{
  "head_dim": 64,
  "vocab_size": 7778,
  "norm": "layernorm",
  "norm_eps": 1e-05,
  "rope_base": 10000.0,
  "rope_fraction": 1.0,
  "attn_scale": 0.125,
  "init_std_o": 0.00606,
  "optimizer": "cautious_adamw",
  "lr": 0.000606,
  "lr_mult_up": 0.617,
  "dataset": "wikipedia_en"
}
MLP neurons of a small language model. Each row is named by its layer, matrix (down: output weights) and neuron, and shows model dimensions 320-415. Each number is 128 + 24 x the weight over its row's rms, rounded and kept within 0 to 255. Numbers have three digits each.
After each neuron's rows, "fires before" lists the tokens most often just after its 100 highest values on Wikipedia text that the model never trained on.

L5.down46:112127141155103132129173103120132109108155108140084165129118106121187187126121137099151096086104108130158148077164118112150142100108137099135128091112125115121130124109122157136116120113114113148130123173141138118135122128128188153133129138116135121084165135154085163124158114173108125101
fires before: " ", ","

L3.down1184:111151144135180131103125107123122170134103146143122125079139165160125158122088195108131142117115100103177154141141139120120154115090123125145138143115100122161142144101135121131140113107181135087104158117081125108065142126100121146121139128148115101126159128144079147153131085125147123148
fires before: "2", "1", "4", "7", "5"

L5.down545:091142160142087134077095142122147122135096147196149099153163107101160138184124139108109099157113150100128088112086108133162131117164139143122197146139140101098111103077117119083126137194139129096106151100157131129109137089075178137148133123148146097153128135104170170100166113146110142101
fires before: "-", "7", "6", "|", " |", "8"

L3.down718:170126145131132114132140106141119112129126138156125121083135103152130114132156137114108137148183148157145119129147153127147133146115110145148117128164172088100132143095123126119109123173159127132116099108102085152036145149144124129138134134123139141187142137140113151153105128145159077146
fires before: " the", " a", " it", " well", " they", " he"

L3.down1368:093114107145145103147130118144128075092115150134120172077106146161139134130125135096122122160110148145122163130114141166136156098122087095131149128126112105106140130140140115135096164104131139111122116118175130082147093152133139153098145127111151128106091130101151129140112145131128106131
fires before: "4", "5", "3"

L5.down1080:134140119164104117154109113111115106163088126133137155186144128109153127111135114126156135153164158110154148091155096172146142110157144106172104109146106094111128181107064161119122144135128179192143129118072146091117137142140148128103141120110161169120140135127137124152144135093162104157
fires before: "1", " from", " his", "born", " born"

L5.down364:139128150109066119139142118110111077104095158128121169127158123132124137120124149150110097092117128134120124128080150104135109139097082098107126130092122147125113115142102031169130145089098089115109115145128122115129119132108145132154146115139169124106149130159119091105142085149085139145
fires before: "2", "4", "1", "0", "8", "7"

L3.down921:182103170145117137108115109093126131112100122109127066113134141126168118122143122139174157151125180152088135121160095097104135147170137115137146096134113133136119133090108132108132193149098124135100111121115140128122137135128125152166118144131077179152154102087159106109150169117150112119
fires before: " ", " the", "1", "0"

L5.down324:159130173163090090157127139115143131140130151098082127143095153075173123160181125145120112165120080125113093114145095146142160081149115081109156118149126158166137127097098181112120127152097123127133111152102144127131138146126132114117143165102110177105130125095086108138084156108140156075
fires before: " ", " of", ",", ".", " later", " in"

L5.down314:134136154105138145157144136150114140141119123107134119133123143112121154118092147140149129152140107124122136168117097105121168142174106117128147145154145132141146163126119093110096117163101090159145119134127101144130146121121135079123113131139131091142169120099133136096144138139128140097
fires before: "3", "4", "2", "0", "1", "5"

L5.down1069:129146141095115120149113148156165127156136120129146074124104110149168121143114104091122112131144134126122137128174142154099090141103135121112096086099107118140108138145127192108101154120077123125147197106156118116148105107143132163140141164107141077145061136142126083136111184144166091153
fires before: "4", "7", "3"

L5.down233:130139131135156165149112123130079149098158170123158160130119106115128089136168131109143111109102170106091162099133126137078136126182108110148143132138152156107145172126130123104136128112124125107062119139141105121103152127125128114125139147127164157126128120123120146138128103118137120140
fires before: " |", "1", " |\n"

L5.down1480:165120122165156150110133118088172078092124159093077135115102106110151121103140102111129163119093116118106163140184138153157107129098167104170167123103126143127135134117098195125128120156126133166151105136166119129123130127161154162169120169138079131114077188159152123154145125154129089101
fires before: "0", "1", "2"

L3.down903:113108107174130134113128117104150131098119145050118118130099123092129109086122185159099155146157171127095160110118135158118103142131071141160125106111107129125127115119138170125139120104112132129169087108109099081116130136128081145143130127141151150093152145089123145060134166150130166122
fires before: " ", ","

L5.down1436:132140144133125159138097102129122115120175167124082159139117154148122124108104111149167117106147195117100110115101128100119170125113169092135145117123123122109114112144090099132116110149119135113111104138125155116101108112096130126184179127114134137121129135121113116095197111089122115173
fires before: "1", "2", "0", ":"

L3.down538:124107136087115159109100092101132133165141110098091140127156098104125151168109123189119121117114118117135147111118154162124121131153102122113146135150071158136137113111131133142132106141054134148179163116127101124084064148171096116138072142138079140121113123156167161127127131096105126122
fires before: "|"

L5.down51:152124146138187111133149128149131103170114102182074085140092148111127103121143158149138119109145138106144100095110121110117125133121123154165143080181158103116122160083116134116170160147127127178151111113143109109114133107140131112151122119085129148145138140148092101177080124137136149111
fires before: " ", " the", " C"

L5.down733:190087135111144173148129117164117113166145105156119121121117098111157130146119133138170151106127105147139117185153131117127107117105146151114104156116156119113168139136141139105121074100198090172138146156084130145093147101194158127138130137165160153095178121109154130114112104146151108128
fires before: "1", "0", "2"

L5.down1381:112213187116178138119125133102142138129124141117139079131133125114114126163126139148122129143139138154124154134133140136140163140121139128096100132138141145124129124136095022118115143113118131140141131116115124112103150146111145158115168094108111083108128170145081121171113112094131145107
fires before: "2", "1", "7", "8", "4", "9"

L5.down547:157084135113103155085089101151118137105176137127107181133092142131129163131090166123131117129110122112178161134118121118128134125124160132137118082114118158150167086161165179142137140130123107085143129107118099137138115102138148124154156119157124112104126117110120136076073171098115136154
fires before: " ", ",", "iversary", "or"

L3.down337:125116141112144099120114136132124140138127119134143123100138124137112158124138125088108156137104133169109152143124126107128151133168113140123112104127171158098119148109140114074143187131096168176172150116135121117153110117128164117133134138169088147158126129103122125116140174127168084117
fires before: ",", ".", " and", " of", " in", " were"

L5.down748:149176109072129132140120119130106150169178128133130105118142146126109106123127137135143145105109135115091092123122158111169141094161169066129134115121107125136097136106130103093156119124130145170138168155118142121131102123164099096089136144136112143186106124106134102116145088168145118115
fires before: "|", "|---|---|---|---|\n"

L3.down233:135114152088122095101108126125062142141111128130088131129155109106127137128112141093148115108125144137200150142185137125082134116142127130120055132151125135067130105109140114111118133133107113129108110121145121142118181114127092142171138122138138129145147142099097133080131140119120117136
fires before: " ", "0"

L5.down455:098120195142151112105125146107129160120133103129138152089157149184133163132084137115084136161123106116150108092150151134153117150156120129150111104134139104087141190116151081141161142115130155106146077128115100088138117114131143126088129135136167130132193096090135164118146104134101112125
fires before: "0", " "

L5.down532:145083099098127107091110110135163154148111136132133126145065117141152148119128095116152089118078125121132125108150117145140121104139165110158080124086150064143132098141150085139166175128147145142110136138117127119143119111124133098138119187118136107163131159162145065147111182138117084139
fires before: "|", " |\n"

L5.down606:090157131092084122112104155101113121194158142104121138127098133132147158174116135141157074151139158101155133118117173107136141103127130130105138080151141101122095162168144125082133145187130137124081118169132142106133141115147107101150157128110125136169136096103159059140125088150165132097
fires before: "0", "9", "4", "6", "8", "3"

L5.down1059:105171141136119133167131145119086134134137133164151175130136133086118147166094137140128127124122121146136116158116137137155148120139109089147165108111103161135110126089104093139109086093139153162141122131135131133082130116104143125082131177115073118154124126135098106123094105128147126092
fires before: " the", ",", "3", " his", "1", "4"

L5.down1272:141155134089142162149142135116107153116119140168131131112166166118144117184143113111148158088104142145136110092152097141109134103122105097164120159131114123155139143128172118133084122151130098123155172146090126126132110076063171101150149129122113123083118148113127084153101106107150110158
fires before: " ", "1"

L3.down1464:126102138183141143149095101113156100137176145133154126107140100112152177144161129107156124126124131099146111125138150129114168114123122103051135118181149204144138108108133124125144151156138127148120134141119114147132112089099098079136130152124092131117137109140087131152155169126130083085
fires before: " ", ","

L5.down692:127158113153129115129096149129155115139152103123111125117148188155102106128126101095206132216143132148156112091114122091136135112078121126110107167131106145160167115117138102164167110141117132107136157110126156125172132106138087124112149140118136180091137133106114110128149111135107108097
fires before: "9"

L3.down1321:128133142156142137124122141089137167149095144110135101121115056090145107119110126129133130096132118115147135158164134159114152160120119141117110087110125146090109108115157162132108131118117120125149142087074113219135127132150110145184130127094155136086118116091128109116146173111155146115
fires before: " ", " of", ","

L5.down1371:078146131146195102141115100143153099117120138143153148098119116082107121148166104132121135137163125126142100082143104090135147136120081134099103159116137125119108132117164118152105105102161181145125109104125150140140131164119181134094111174138125134109107125165109104130098148126087084132
fires before: "4", "5"

L3.down1265:094181156116131155120132147163128118156166152110167172122131140076150073145111095115151128106122123114117127148059106112133099115117107091120164123124131146096120105134123044138153116139132114141091179128133162136110128102151124168090143142091141127127094099140064131110136118117099152143
fires before: "1", "2"

L5.down29:132113131117121126086181121166114132087121111139131125106132158142124129119211155148148140150161120121110113118077127105115140124097122081160153127143115135172128127075151150140096109155101157123152118123134150145138129107080096101166110123127122120118088108140088114139151107153116158127
fires before: " ", " in", " by", " to", ",", " on"

L5.down915:134160159150099131164140071106135151149138150117107102119141106152169132133120125115158160088157137111130119122110143133106166151122125148114099134130127092088134142146108127173129123079096153179154123102139156139122141118128122152147098135153131090098120098081105110102117125088139160146
fires before: " |", "|", " |\n", "\n"

L3.down561:113148154081109129132143124149154130116114130118104132124111171194107114075081152149123129159158121149061110139127162130129107156106106111132137134122159164153104102099116191132139143141120132150106126139147084134140119140119150131103139126080090130103146119142142130158121149138155148120
fires before: "2", "1", "4", "3", "6"

L3.down351:132113154125143091076112168106145153106133117128110151167103131117121131124136100120188104134115160177126127116103111152142129149125127109166068129109119121149118120171126112147108148156132109140139132134209153091168135089147155104150096175107142117135102109122150116126150116142127119137
fires before: "1", "0", "2"

L3.down545:160123153100104132127132135114114107150134115095166141112142137094146095112139140146109167159141143110124171129135130127140124113118132084128141120143091137120137089128159184100180135131106116109134092141119168143097138176108137160116115149133091136147142130073122114110126068143132128138
fires before: "1", "0", "4", "2", " |", "5"

L5.down649:114152120142129110091098105184149133164133161131119117143134089107129141139162112174156177145139148110120144160120156112084103138171145150140110126140162096123130139114131086075141138134101149162163118126140158136143184127092114109151097124139121094104084159136117122161114130071119129154
fires before: "|", " |\n"

L5.down248:118140122180101124137101144141103129133122109096102114109141056130121155131159097136114113188112119175221178174091122127175150138147097119170105157132129142151156138085122189131162167139125148136167116110103153116158119142154088102099132152122158128099120105107088107105137146115126082128
fires before: "8", "0", "6", "3", "5", "1"

L5.down205:124158145146166159110169155131107113104110089172110130158142073110148108132103134116149125150148157155104170137113113108118136120080094165115111158115157125141123133135120165100155138125125121109084125139148135132103142121146104145108152122135133161152134179122106174126135091156111086135
fires before: "2", "ilation", "8"

L3.down31:131146125091124084152117117099091157135103136157126146146148074123168137169133136116110138103133135111147154149157120108127113142103147116148154075107079114121110113093104098119090102129092083113126122179170132102113111103125143119132156094098114140124115097132110142160120149163070109122
fires before: "0", ",", "ently"

L5.down1130:130130134127122144158121117136124146138136120157114056175158092125110126090123087159186112148178106145128116119126131131136146142096156116148150109128131146104127138097137045094055110145162162148111137119118159120138144126128129133121141133133143147170136149144118108116108141101151114156
fires before: "1", "2", "0"

L3.down944:153120133170154093110115124123090151124115148137098142118130146123147141108082136082113122118142136160164091125134138123151149124114107140129102150133150106094156070083122073131136145149110138119053115114151167139113108100125116097156177132119139109142127093146127111101171166122129120113
fires before: "1", "3", "0", "5", "2", " "

L5.down1424:096106133088123133137125179156131166174105090145142124124142111107160139113106141126106113076138078112126136135078148130125108137137156146119105155136125152107141089123128126141128131103144119152127100117128167131110111116172139160126134110138164131150121119122079117112122083148103110136
fires before: "4", "5", "6", " |", " |\n"

L5.down56:119134075102080121107162067125146088132117102124121107130083146161187112131161133110123123113138107134150133122124121150123132143097136130091152139093107163102116158117156110140106144123124140091113094126114115138110162097119168143146155107129115164129108147149105139155137161122136082094
fires before: "7", "8", "6", "9", "5", "2"

L3.down1493:135115171104142156121129097116132131151122128097110146069137099124162150143098127188112136079123100108119139119137131123154128112109135146119124106108108124097149130113109036124112130123093122155138148150112124148132066114102146151124139140168136153139142110134150097153124126131111092085
fires before: "-", " |\n", " |", "|", " for", ":"

L3.down821:135147125144103103109116143136099152131108154123168134150111154112118093149101116125169125134119128146117092054101118171147114140128111170098133125174141118099125100111095146116134134135123094120090136156138143161118125138115170145134113108105111165126106114127114097044105118108120114098
fires before: " |", ".", "1", ";"

L5.down1086:137122103145087116126175085124147187114150139111115114116086128133107061090119142168142091108121132138131148120114168130135130143203138125148124113094100167128118148111097139110152136070146131150125143127112101085059152095119116144147142167132145130135114142141145146112118136079117093116
fires before: "2", "1", "3", "6"

L5.down829:108123098093151123139134176097080128089103134116112135211103092171161130102129167114148125147087127156118093098146122108134121095110132137160102096119139131087130142134170142143141139144147107121128125098092099114114138117088129173160098103164188104081111117076163149102134132161149137104
fires before: "0", "an"

L5.down0:142108134142095180149073145122147139110090130073138137131158117135106124132121136134110109113131123127150125113123153104147136110134105138148114123092090153162152084136108125137096147102142122144139119166103109080106139137161122118151076105106181127119130121101120164094158100141089176118
fires before: "1", "2", "3", "4", "ton", "5"

L5.down399:136142128125135145140090085134147172120135137132108147143125145153132119100123130133125104134098158109156082032176141073126130121160138081134113110136069137122135171141131097104138119135110114136110144100164140132134125141127115103115149138132115137135096118122127142114080091128118118123
fires before: ",", ".", "0", "4", "1"

L3.down327:156088102164118110108109071136164106126119141132141151181093093136155110138168090124160160123083127162134097100129121144156111180138099118105129136154136144138105118119150137072119112158114138119071187129139125086131106151101131076134113092122139171171129121120094165150115144122154138102
fires before: "0", "7", "5", "4", "1", "3"

L5.down204:144107153144084159108106113164114122158133098176098145093114144108127119086093118154125115161152108111146124105169134095103148134162124143157091157097136150102121126109135163113124156165127131145090134151124121157110105130139142113144079128150135184172180120135131139123160114121113102164
fires before: "1", "0", "3", "2", "4"

L5.down615:098138136170134112110122144073117135130113102126152109108106136114127137124078148109120103124131126109141137181163150147139151114111119129103172117098131132092132114135145082119147147107108129086096179133124120086078156170147170150112162138131125143139126111136146108145153125152128121151
fires before: "2", "7", "4", "1", "9", "0"

L5.down1235:132112141168148106118130096142175151166160168141093104099137098116129121097102118132105110097147130146138113118130151132136101116160140115112119148147159157177115164098142088097145128111116125144143127096129110113143098151117139073149118114138184110166111116136121133143123103091137123134
fires before: " in", " by", " to", " on", " as"

L3.down977:124099082132119082138125126135148153137154137118108153074132181121094152115090089135094145133122128170129131120140123133102101154120135084085138124107135158147156099109171187137186121112142130153125118095110067116145129128197112098143112063103088100108090150137150152158141142135076117112
fires before: "3", "4", "2", "5", "7"

L5.down650:118189088102157119131105137090138092132167160129158111130118165134158133138112146080136125102157174111120115113141145166101127131120117116127121089125129153104113100103093066125147116122131087123100168133146124081133133181134132133165141124120106152090102137163076092156169148132128140136
fires before: "8", "9", "6", "7", "5", "4"

L5.down1511:131111123102138109108159074133128185162150141082105122088108130142168137127135099155121092143158079126077105092174142145126111084126128113145112128140136115129131137122129115132122101157110108146144142117170129123126133148122151119152125130112114117139090176150127090118161098163137126115
fires before: "3", "2", "4", " "

L5.down863:149089105124156110102104110129137134171121133092125111161147102147164199105136164125094102187105122143095144075163123134114118123128103112146124137146122156149127092140124091119157180162099110126108133131133130160116150142174136112125104139141164108144143166089202126130135133181117128112
fires before: "-", "|---|---|---|---|---|\n", "|---|---|---|---|---|---|---|\n"

L5.down1019:107128144132130122119136137144132104139116124151098122167161112103107119133128132153126110122149117118101161129072133153150087107116142099104147141110144117159130117149121144156126105146134114123155091115133143170151107135123132151128130143086129117071102125119124113143139152167104134142
fires before: ",", " was", " is", " \"", " in", "'s"

L5.down820:088130130155132104089128158105162114132095135151136112119151149139134100143130142160134099154137138133107140108108140164091122139107125108109127114086103108160144156139126134096111142131151144131110163117145157118150137092137120112130171102116148161175097105093118106148108114133152120140
fires before: ".", "1", " "

L3.down1204:125137108152156159126145144133094135157120128126118142134110165115095105092123130146113130185129151110123124083115103128145148111127133096169137115134115140111144116150128113147128150111159142149164121138137108138127096107128143178146067145130120136154115134120123114083162115104133091141
fires before: "0"

L3.down252:120139142126158132107140125152090130127164123113130117154090131146168144073096097146081097155125129123107135147109125120121098159127139116140120093145110172155119096133083194173121133112126133151120133129106116152115108117152077136147144098140098162129143185123116125148153140151133127110
fires before: "2", "1", "3", "5", "0"

L3.down197:165130134134149119118149122148149179098151116128117117122120143141104144138123129135144112110130115156176151120138103097100153121132140174115113129152116128106131160090100157177152127084133095114125137127147144151133169150143103118109143115137105136121112142123091132131155123105124108123
fires before: "2", "1", "3"

L3.down600:149158117131094115137123173105093116152149133164117103156136087135153103128128125141082121134126153148125104118158116146103142072181147174119148090149135146152098117126127128131099135090099153161098178115156109180115143114095128139126130160141155137133125152141165133132139142086166100145
fires before: ",", ".", " that", " and", " in"

L3.down502:113139131123126130158096154125112162085082101154127119103191116120136109108093153163153120124096123113151153181098122161093153157136126136131170161084111093144164176100142104122129103115106129100158129128098150164121172095090114124133129124120148141126111126145177134135145142131164174116
fires before: " "

L5.down289:112141122095137090099092141122120137173161160162124117135122119146157136126126140113148180137103124108105138162091146155139142075080104102145160116106143130128124126090124127140153114137140109080081158113132097140135132118174117095111152131106139108141130118111094122145128137153111118122
fires before: "6", "vi", "5", "v", "ven"

L3.down505:100146112117127087099128146116165141128135136119092128112133114165131128110150082082124165129158124115169131122159138128154112155119152144108176093110103110104078149096121158111110140138122119094110132127174116138139110129140121173154113110111143152123114165150157139108162110148128145110
fires before: "0", "1", "4", "5", "3"

L5.down943:137125116124133077122165124150152112154130160120131139126122157149132137105136099127153078105129137137141101097119147163150147102131124149122142111122115171132153117181132112137162108110161138112115111125150080092155137108179129107154160152115118103141113095128095172129139131163115108134
fires before: "3", "2", "4", "7", "1"

L5.down179:132149136123096095088132135131146119105137125129127144118109149105112122111142136132123133113094141105149122158125168136092134120173129115101113130150108152152111106088100118105092151118160117120136146127122117064160102151119147148163099130102125138218140126093146129148168134164127145146
fires before: "9", "1", "2", "8", "|"

L5.down589:058132098115222096149095125136112145175128147129145104147136155145169129163105107123126143122151157144089121094116147163127107111116135157127086105114140122117100118164129116131155132118088154158156131104150097123147145104101116117129133123114108095119114194163109120099141135140118138150
fires before: "8", "7", "9", "6", "5"

L5.down752:091166097111156090122094158090134144150147152140114134161174138164092103127139123089120126108138135116128133133097130127133148117148082108102124125136149125152114124093106096138149128146155172079149186094143123137100049150131085136125159111123133126141164170151116154114175126128112126160
fires before: "9", "8", "6", " by", "7", "5"

L3.down1232:099146117126120129128135111149096113144098103127131134075101126132139143115131131123151130154151133107153110107126092121101129121127115092101153102136107120104108126109129116078101112113165157125123130130116153200096123137104105104128120212117189129136104082118112130148131129142125177112
fires before: " ", " |", " |\n"

L5.down279:134130134098146118107104100130094125160124133163149126131120170133105072137082161154136126127115163118092124078143128098144133129132096083145149118142136132165114114144099163095113149137105127140149174086167121164098114115112149138125134172097155106165102129170121105138080083123105159127
fires before: "0", " |", "2", "1", "3", "4"

L5.down338:118190170144138103106145132114110147131144119142126129131144096125148107124138153157119097112127145131121132133111133171153106124170108186126096135100091191138144154144153135134162108123112126137134131112097131118140161110127097167099149176109104109119125114141124135124148132135125127130
fires before: "1", "3", "2", "4", "8", "6"

L5.down1459:142161148128150121147156127097077100078161132135112132113138147135105137108128176103162126173137110102161107118109139100113120123111130138123138092134114153151136116116134132091067116076134097147113095166113162143122134116144152135129147136122127136084085127166129152122162082097132169113
fires before: "1", "0", "2"

L5.down401:184088088138119143159110126149141149115154105143124144164114121138116119104123101174173087128116122146143111132155085107134126125108124136137117081164150091123128125089165165155102136142120130138148092138130120123165146093112139112178136124103098164125141121116113102137103168137104137124
fires before: " ", "1", ",", "2"

L3.down1469:119147094117133144156120104139130102139118136132133168137121139114119121127133128093137102129094144142111119154147125151151112111138131126096178124152129097118157081120120088099123120140091074144144120158142130143108139124156214134137152097129126165115139115126090125144166138097197148125
fires before: "2", "1", "7", "3", " the", "al"

L5.down1285:145082113086163163083129126164084074116124120118144135121128105120138090137138133127152123153151145173108096083085130119119143104126178158135151120169151151120116136131114124133123094154098102097118096186109116114111161134106123107124131127126138142157140161140104156119158096144107115103
fires before: "2", "1"

L3.down1135:143085164191151115136099120093141174106098133138112154128131149141170127121133122136163129144144159161113160100146128138106111124113123119095141116145063119160153173183169122108126168129117125068161124163127124121143143136113169163114147168101170139103119124113149110114133168114144125141
fires before: " ", ",", ":"

L5.down360:088139162149122079093133120153169130136148136154081093126162166128099149110180116134140128137149088139133172148168082143149116116099116067140113139157089140143103111110122095157110099065135157088108166113114139136130140127161119093102134120159151094148077132139144147151112104118139129148
fires before: " of", " and", "\n", " at", " who", "\n\n"

L5.down1007:144066172115145102117144092160143127140120132082141143117148132144137127073118113130155137167118160157155114169159153116128131120125127125143094131125118140115082151110123055095132117113150130138146109078141142149108122109121142086126106158094136112159136116131075094103157116125110139113
fires before: " ", "3", "1", "4", "2"

L3.down49:164138108145125118124084109127117109161125138119160123092138121133097150132145141111140139144107154133117137104124118072135130122113098095147146091135111140121076110154119136089123111125168148139169130131181145120149157112136095102132136130112150164159115095090122136138161148131089130119
fires before: "1", "2", "0"

L5.down717:141170120124105116108169158094137128136150120140130126123145090108128091127142137146119100117113134142141151107133146112151137115167108102142134125085111186122120145162141079101133125128125177136171175105112108080061108107119137173138114170162145128124137137130118124128150083125135148129
fires before: "1", "2", "3", "6"

L5.down1314:135163146067139146151115130128118149109128141112162148115155110135120126113091146130108121114126123125130129129121169122111137099138083138133114094109140144147112114107087077134118086109057103133146150124130123120085126166112142134065093137121133101118116109141127094104145140163109166117
fires before: "2", "1", "7", "8", "4"

L5.down517:140137145164109170108154121112130123099108106160081128129147135136154138090119102135136127150080146126131162100112125156150142119116163189099093154144146129153115156163127172126178114147132123126124132080138109128118142152094117123134168136091168109108121126132098116167127132125119112119
fires before: "8", "7", "as"

L5.down101:098131112123186137150135161097113110110128119147149106120160132133122143119157144131080125136152150135161140111181146147099137099145118151148132143114110155143110101127106096124130133118125167121121142109080105126174167165117121110124149150144115124125132113105129142093138133099100121123
fires before: "1", "2"

L5.down607:137122177182138137151106205130096184164149125158090099148150095082121176124139129132066137128104108102117099126153131177127138173131095198128160142129108134125135117100111076138149110062120167146108128130132129146132167112120167122114122130101094141128102103118099116151125128121131132137
fires before: ",", " in", ".", ".\n\n", " and", " of"

L3.down238:158142147096143116174115126127103137114187163143148069175148118125100122106126116105145123097160148135104106148081182139131141096167098076137160127130136173141114087141128155106155141118128157166138134105149113133141126106094082117138143133147103138128109084096135094141157136100138126132
fires before: "1", "2"

L5.down565:122182142101134136121110136129090170153121112162133155145125106158068119142152123126134118179127108123106101135160142110135149118143101104113113133130144128103106134131106147121132066153091112102111157154148120099114101141112105106135131146095153132137156108089089122117098110155141141117
fires before: " ", " |", "0", "1", "4"

L5.down1048:099116155143152105137130120146107092125130152144117109122167134135151125118154140150164165140164113169143143125143129145139134168110111124154117156123091123108141080135167125108122112134164129133131097152117150179086165133091123139123137139136124147095113157125126091127126146146136113151
fires before: "1", "0", "2", "3", "5", " al"

L5.down1022:129125163106114122158155102114128166118154163130116181116174147116153143117079140170109113099090136106131150156123153129139122105154106079144103130103107124125129124109101013110134130126109127128109121136122136134109135124093110135106129147190111130133145103155120082111128088143102146117
fires before: "1", "2", "3", "8"

L5.down807:192143120158147180120120114132104086116148143142121118112142135082131118114106120133141150054146104168111112114146100102112105134146119093118122142118147089161066113083076145101174117110120135137128107149160133162085130122065124112176154150148098153082151074105162106092160150136174123111
fires before: "9", " |", "8", " place"

L5.down1347:151140147111161116130147106112123142113120096165130148115132128077182103114104143140127114104126107095130122113088132157102149085133142084136152115132141104160145112108139167144159108145125112125093130108131135114110135103076168130090101144092124177156088105105161164119123140110123114145
fires before: " ", " |", ".", "il", "el", "ed"

L3.down797:117131136141109127105145124137143124137180092127194168156109205138096133130143136145120108110087107137149102110164115105089155117129101119131141113131088158156085122144126150139150137139155131103151129108082126135153134108104128116144111073134129151107126098139152151135170137116165137081
fires before: "9", "8", "7"

L3.down762:138149133128111143071112130183125164160114125156096135138110140152166148187113175121128128117147122080169124123138138111088120108146133110139121163167162125101155092128146129151197141163106138109105154130141144142132098143103108129148146128083113131150088142155180116116149148113163148117
fires before: "-", "|", " |\n", ",", " |"